Weights of a small transformer language model: rotary positions.
MLP neurons of a small language model. Each row is named by its layer, matrix (up: input weights) and neuron, and shows model dimensions 64-159. Each number is 128 + 32 x the weight over its row's rms, rounded and kept within 0 to 255.
After each neuron's rows, "fires on" lists the tokens most often at its 100 highest values on Wikipedia text that the model never trained on.

L5.up803 [129 165 140 107 154 126 139 158 126 141 145 144 117 161 134 163 113 189  96 126 128 146 152  81 148 145 155 118  96 179 150 151 184 127 142 107 132  89  77 121 108 115  57 135 147 168 156  92 110 127  91 170 145  98 103 133 168 209 161 154 159 135 117 145 128 199  49  35  67  78 160 164  81 127 143 138 194  93 149 136 144 157  55 138  98  90 104 127 137 131 173 158 133 125  98 152]
fires on: "em", "es", "ast", "im"

L2.up160 [122 122 108 112 186 137 118 131  78  55 164 181 134 101 114 160  71 121 153 156 142 119 169 126 186  70  65 118 156 137 157 130 107 171 170 122  84 111 159 103 143 145 133  93 122 153 123  75 106 156  86  89 120 140 173 168 128 129 120 182 118 118 141 151 148  92 158 160 120 115 110 124  90 146 131 102 154 117 118 141 146 130 133 133 144 129  73  92 158  83 166 185  75 146 115 149]
fires on: "o", "a", "ri", "l", "ic", "lo"

L8.up807 [133 165 118 126 158  75  40 139 156 108 126  78 144 120 137  93  83 165 166 127 165 129 115  72 124 161 113 112 162 115 162 207 105 135 143  94  74  97  96  91 121 110 120 156 116 153 110 153 124 127 166 162 149 134  43 117 105 140 147 132 128 149  74 146 137 110 168 128 138 114 201 145 163 144 126  70 121 105 173 121 114 160 163  85 183 176 119 118 106 129 141  75 139  94 169 177]
fires on: " of", " in", " the", "s", " |"

L2.up68 [ 89 112 114 121 120  10 121 144 106  77 128 198 155 111  85 116 156  97 141 194 104 122 181 148 165 148 119 100  52 137 111 154  76 142 148 137  56 167 155 107  98 108 131  90 182 183 104 152 142  95  91 175 109 121 119 138 124 136 169 117  92 104 110 147 157 116 121 104 130 137  79  99  75 151  90 115 116 120 115 154 171 129 133 125 159  92 132  90 201 141 121 154 103 132 136  78]
fires on: " their", " its", "The", "ot", "'s", " ag"

L2.up496 [105 125 126 187 130 108 124 135 150 152 161  89 170 169 110 167 142 141  92 121 167 106 160  86 110 120 149  78  87  81  49  78 163 136  91 117 136 122 141 134 173 173 138 157 186  95 132 138 142 161 152 105 127 153 128 117 104 127 127  61 125  73 141 163  89 119 193 163 176 125 181 106  92  88 126 132 190 148  61 103 132 114 111  99 121  87  74 109 174 116 168 164 159 150  94 169]
fires on: "ar", "ir", "ur", " Mar", " car"

L6.up1305 [115 162 113  82 116 152 147 129 192 170 143 119 146 111 160 164 165  96 102 155 118 129  87 148 112  90 152  80  77 170 118 122 111 127 152 124 130  77 103 161  76 151 115 156 167 145  95 101 120 129 157 140  91 157 117  71 120 108 106 147 104 110 159 137  87  74 115 117 149 127 148 115  95 121 143 119 180  98 123 169 208  97 163 146 156 144 167 144 101 102 101  99 165 173 183 152]
fires on: "8", "7", "9", "a", "x", "if"

L2.up1155 [124 129 114 164 134 150 106 131 116  98  77 114  99 157 116  48 132 167 114 149 170 125 195 155 178 137  82 118 163 147 196 118  94 116 145 135 169  83 164 204  95  84 195 144 134 158 119 127 173 148 132  89 168  95 115 170  75 143  60 148 143 119 125 118  95 116  84  61 106 163 147 159 134 147 116  63 113 100 116 159 134 111 130 160  71 151 127  99  55 126 108 138 127 101 141 132]
fires on: "ing", "es", "s", "ire", " support", "ure"

L2.up505 [ 84  42 147 123 102 140  86 139 165  86 118 104 112 107 156 138  79 150 169 118 150  73 139 121 144 108 153  80 144  79  96 162 140 138 156  94 106 118 171 122 130  99 142 104 183 143 137  90  88 154 170 107 166 141 152 140 128 165 109 119 131  87 141  72  72 163 148  90 120 131 173 124 130 152 172  88 119  80 130  93 114 122 185 138 121 133 124 131 152 148 177  82 144 140 191 188]
fires on: "ing", "h", "s", " from", "al", "ar"

L8.up562 [129  89 135 107 161 130 121 132 165 118 144 136 149  97 109 115 126 163 173 172 110  99  83 187  98 124 134  68 154 164  99 145  51 224 136 129  93 181 119 148 125  97 197 141 172 142  98 133 106 106  75 127  99 129 118 136  76  76 134  97 104 175  92 165 143  92 137 119 100 113 112 119 106  76 151 141 132 146 154 108 129 175 144  76  77  95 164 105 116  93 163 153 140 118 115 113]
fires on: " B", " \"B", "B", "-b", "st", " (b"

L2.up758 [130 134 120 113 169 135 136 125  91 128 151 165 151  96 112 140 121 138 132 153 136 175 174 108 130 130  70 116  79  87 139  55 153 158 146 180 128 174 160  88  89 144 171 112 138 162 111 160 139 100 133  31 126 134 115 119  81 190 102 149 145 120 115  91 102 111 117  85 124 107 142 187 103 210  85  97 166 136 115 117 102 130 112 153 157 124 149 118 129 128 172 168 107 124 103 108]
fires on: "ri", "orn", "o", ":", "ro"

L6.up152 [158 150  91 163 120  92 108 129 157 141 115 142 126 116 182 153 148 154 195 194 152 128 109 117 152  94 127 156 168  95 133 106 124 143 131 145 115  71 127  74  63 137 121 186 113 111 133 129 151 164 189 133 144  94  72 110 193 146 144 110 140 148  92 116 155 183 122  79 166 178 180 219  90 111 120  70 108 120 154 123 126 176 131  84 108  91 128  99 125 148  89 142 154 159 172  92]
fires on: " the", " sh", "-", " in", " on"

L2.up2 [110 111 188 108 127 163 141 138 194 133 143 183 199 170 126  68  72 108 149 157 185 115 138 108 119 111 126 119  73 126  97 124 157 199 167  94 104 121 164 143 170 136  95 151 128 107 181 152 160 147  71 123 152  95 128 103 180 143 148 134  62 105 120 116 130  67  93 107 147 131  69 139  94 167  89 178 138 144 133  79 132 112 128 107 177  79  86 123 118 115 211 156  92 106  79  94]
fires on: " in", " to", " of", " 6", ",", " 5"

L8.up1077 [ 73 136 146 100 158  98 144 146 158 116 107  70 149 159 146 118 194  88 107 137 171 130  77 144  92 189 115 116 149 129 175 123  89 189 147 122  79 134 176 132 150 143 108 127 114 122 146 143 137 153 147 137 182 143 122 108  96 117 121 141 161 126  57  73 136  37 134 119 119  89 146 159 130 107 136  64 186 157 168 143 158 159 130 157 123 188 110 127 184 127 154  81 146 129 162 170]
fires on: " r", "ed", " br", " sold", "r", " R"

L2.up862 [ 95 121 164  84  50 160 113 141  69 142  99 152 139 177 129 138 103 136 103 110 108 162 135 157  88 114 160 162  89 131 186 217 131  88  96  92  98 164 152  65 179 160  79 156 122  41 126 140 141 119 127 144 146  90 120 106 156 100 118 158 136 121 144 126 131 101 166 161 108 108 155 113 144  92  85 160 155 147 134 131 170 114 198 125  83  55  92 158 165  81 164 121 116 112 107 146]
fires on: "ic", "an", "ice", "at", "ing", "et"

L6.up525 [ 60  88  84  76  82 109 118 129  98 117 137 173 121 167 116  86 211 102 136 153 117  85 154 117 143 154 134 102 125 191  92 148  63 113  84 165  54 153 123  97 105 187 117 161 113 154  98  79 144 113 143 214 127 173 159 127 119 134 172 132 129 139  83 218 125 159  96  81 151 127 133  79 135 164 153 155 149 145 138 136  88 135 121  93 167 130 138 118 150 184 110 133 119 101 164 166]
fires on: " their", "p", " its", " they", "est", " were"

L2.up1230 [133 115 135 168 137  78 112 124  86 131 126  94 115  81  78 154 103  69 181 130 179 164 173 178 123 146 147 161 136 179 201 112  79 117 116 125 172 154 121 189 120 113 134 148 106 134 171 149 169 153  83 116 141  94  44 175 118 139  92 149 155 105  99 131 134 128 160 107 111 147 145 198 147 199 128  67 106  96 129 134 110 112 159 122 103  91 101 152 115 204 149 101 159  83 132 136]
fires on: "ing", "s", "ire", "ur", "und", "ch"

L6.up189 [189 131 125 125 176  90 136  89 174 111 149 140 161 136 114 142 155 108  82 119 103 149  92 138 161 120 135  93 151 136 109  87 132 117 118 151 158  79 121 187 117 182 113 129 123 135 112 153  89  98 150  98 107 184 106 126 148 108 162 119 124 158  89 134 101 100  80  99 130 141  95 122 102 158 126 119 123 137 127 126 157 106 213 108 101 104 155 112 107  48 104 116 175 114 134 128]
fires on: " as", "8", "7", "6", ","

L5.up1215 [ 85 208 151  99 101 122 131 136 124 108 145  85 117 151  90 123 135 136 135 110  74 103  97 104  79 146 157 112 114 143 188 125 157 131 136  87  95  88 112 129 122 160 156 134 185 122  94 142 125 109 125 145 145 131 152 108 156 107 125 148  74 104 164 172 145 130  77  99 146 150 131 157 124 127  92 143 163 135 101 143 122 140  51 155  91  86  69 131 190 104  49 194 124 127 131 117]
fires on: "ot", " e", "im", "c", "em"

L8.up1385 [161  80 196 159 141 142 113  75 140 110 172 129 152 142 171 156 130 164 136 119 114 124 194 159  96 153 151  93  86  81 163 163  95 190 115 123 116 173 122 162 126  87 123 122 109 135 104 110 136 185 103 154 135 106 106 161 128 140 139  42 131 157  78 140 134 163  92 102  91 122 133 125 116 162  55 108 195 113  76 159  59  97 143 159 106  60 235 116 169 144 141 125 105 125 129 127]
fires on: " b", "b", " has", " Qu", " med"

L8.up1104 [151 162 140 123 150  95 110 121 114 109  88  85 112 180 128  85 178 128 139 134 103 117  98 141 108 106 127  92 154 155 115 112 153 127 171 117  77  86 154  98 135 139 166 126  94  95  90 172  81  76 102 123 111 126  84 138 142 164 100  45 142 157 153 157 142 129 174  90 129  97 156 143 160  96  96 152 111 159 118  70 184 146 121 168 175 153 134  94 162  96 140 156 100  96 136  57]
fires on: ":", " n", " T", "/", " be", " life"

L8.up1417 [ 52  75 176 171  94 104 157  88 172 118 111 158 142 100 175  52 144 159 135 104  76 152 111 156  42 137 163 110 151 111 149 140 120 120 124 187 108 154 115 134 125 102 167 115 149 156 114 158 150 147  57 105 135 170 119 112  93 143 119  71  78 189  78 135 140 123 107  64 114 138 140 128 115 177 120 133 133 104 117  70 119 110  87  61 173  79 154  98 136 154 111 147 114  79  93 142]
fires on: " B", " b", "emb"

L2.up1085 [107 189 176 143 123 107 127 102 115 103 148 109 172  92 131  94  95 144 169 125 109 159 129  75 105  80 182 127 115 120 129 124 153 145  74 118 144 117 114 183 200 108  70 103  48 101 117 156 141 159 153 125  68 154 144  93 144 106 169 127  96 156 167 166 112 158 103 135 115 181 105 174 147 103 167 134 103 120 148 130 149 133 124 123  97  95 144  92 118 122 123  80 146 174 116 117]
fires on: "a", "ch", "per", " of", "z"

L8.up27 [119 168  71 128 134 110 128 159  83  64  94 126 120 142 120 143 160 178 142  68 191 113 127 176 149 132 101 166 105 194 159 103 112 138 146  90 129  67 153 101 160 136 110 126 178  74 101 142  86 167 127 137 162  74 123  60  82 134 134 123 143 149  84 133 143 144 139 110  88  94 246 135 124 130  71 104 101 114 163 152 127 119 116 131  40 215  67 120 104 154 136 136 138 114 174 151]
fires on: "s", "ers", "es", " and", "ors"

L2.up661 [102 128  84 102 147  89 120 117 114 128 112 153 214 103 106 146  45 139 145  82 137  74 141 160 131  86 139  38  99 118 149 133  66 136 122 102 118 146 130 146 106 182 147 119 151 178 118 146  81 127 115 130 117  73 122 176 170 139  92 122 222  95 163 114 136 122 184  93 122 122 155 142 117 151 171  94 120 132  95  85 122 119 159 155  96 138 114 105 131 108 137 116 159 150 121 192]
fires on: "en", "y", "ing", "s", "ate", "ue"

L6.up864 [122 131  96 109 135  98 122 119 122 113 109 129 159 107 186 127 109 134 150  98 134 103 145 162 127 138  97 115 116 180 115 124 133 166 127 101  88 156 136 227 107 111 137 144 115 130 140 149 136 152 155 133 112  76 106 167 107  96  90 151 121 140 116 161 146 158 188  94 107 173  82 111 135 107 157 105 104 147  99 131 169 123 116 100 105 124 177 114 177 139 109  74 177 131 121 131]
fires on: "s", "ing", "um", "x", "le"

L6.up54 [118 106 150 113 101 115 118 147 130 118 134 113 131 100 116  94 124 173 129 133 120 115 137 138  92 150  79 130 125 113  21  86  97 132 134  83 138  87 111  72  96 136 146 195 124 138  93 167 106  66 131 101 168 119 167 105  98 137 130 143  52 164  93  95 122  96 203 159 172 154 111  58 155 186 182 172 110 125 113 127 101 132 112 115 108 151 139 108 144  90 110 112  95 103 130 125]
fires on: "oc", "qu", "b", "ur", "ib", "um"

L8.up1096 [ 55 121 144  56 142  92 155 112  51 136 108 149 106 193  82 102 102 103 149 122 114 133 123 119  98 127 104 136 101 138 198 169 131  90 152 122 104 183 162 129 136 175 174 153 119 143 138 162 119 145 113 158 134 127 183 140 122 164  79 130 113 139 107 151 140 113 117 102 134 135 147 140  92  76 107 141 142 161 105  90 131 182  73 191 110  97 155 103 155 126 136  60 106 120 125 156]
fires on: "an", "u", "et", "or", "ot", "en"

L8.up391 [ 90 121 142 135  81 152 156 110 141 132 134 102 105  83 121 143 158 151  91  78  86 147 121  91 124  77 123 137 144 159 137 141 112 152 154  99 115 124 134 135 129  95 117 104 135 164  76 140 164 134  54  91 114 171 166 113 128 157  73  93 148 168 136 112 128 135 136 119 146 130 228 126 132 156 125 175 124 146 141 118 101 153 126 144  94 129 127  80 125 143 100 141 112 108 117 146]
fires on: " H", " S", "h", " M", " B", " s"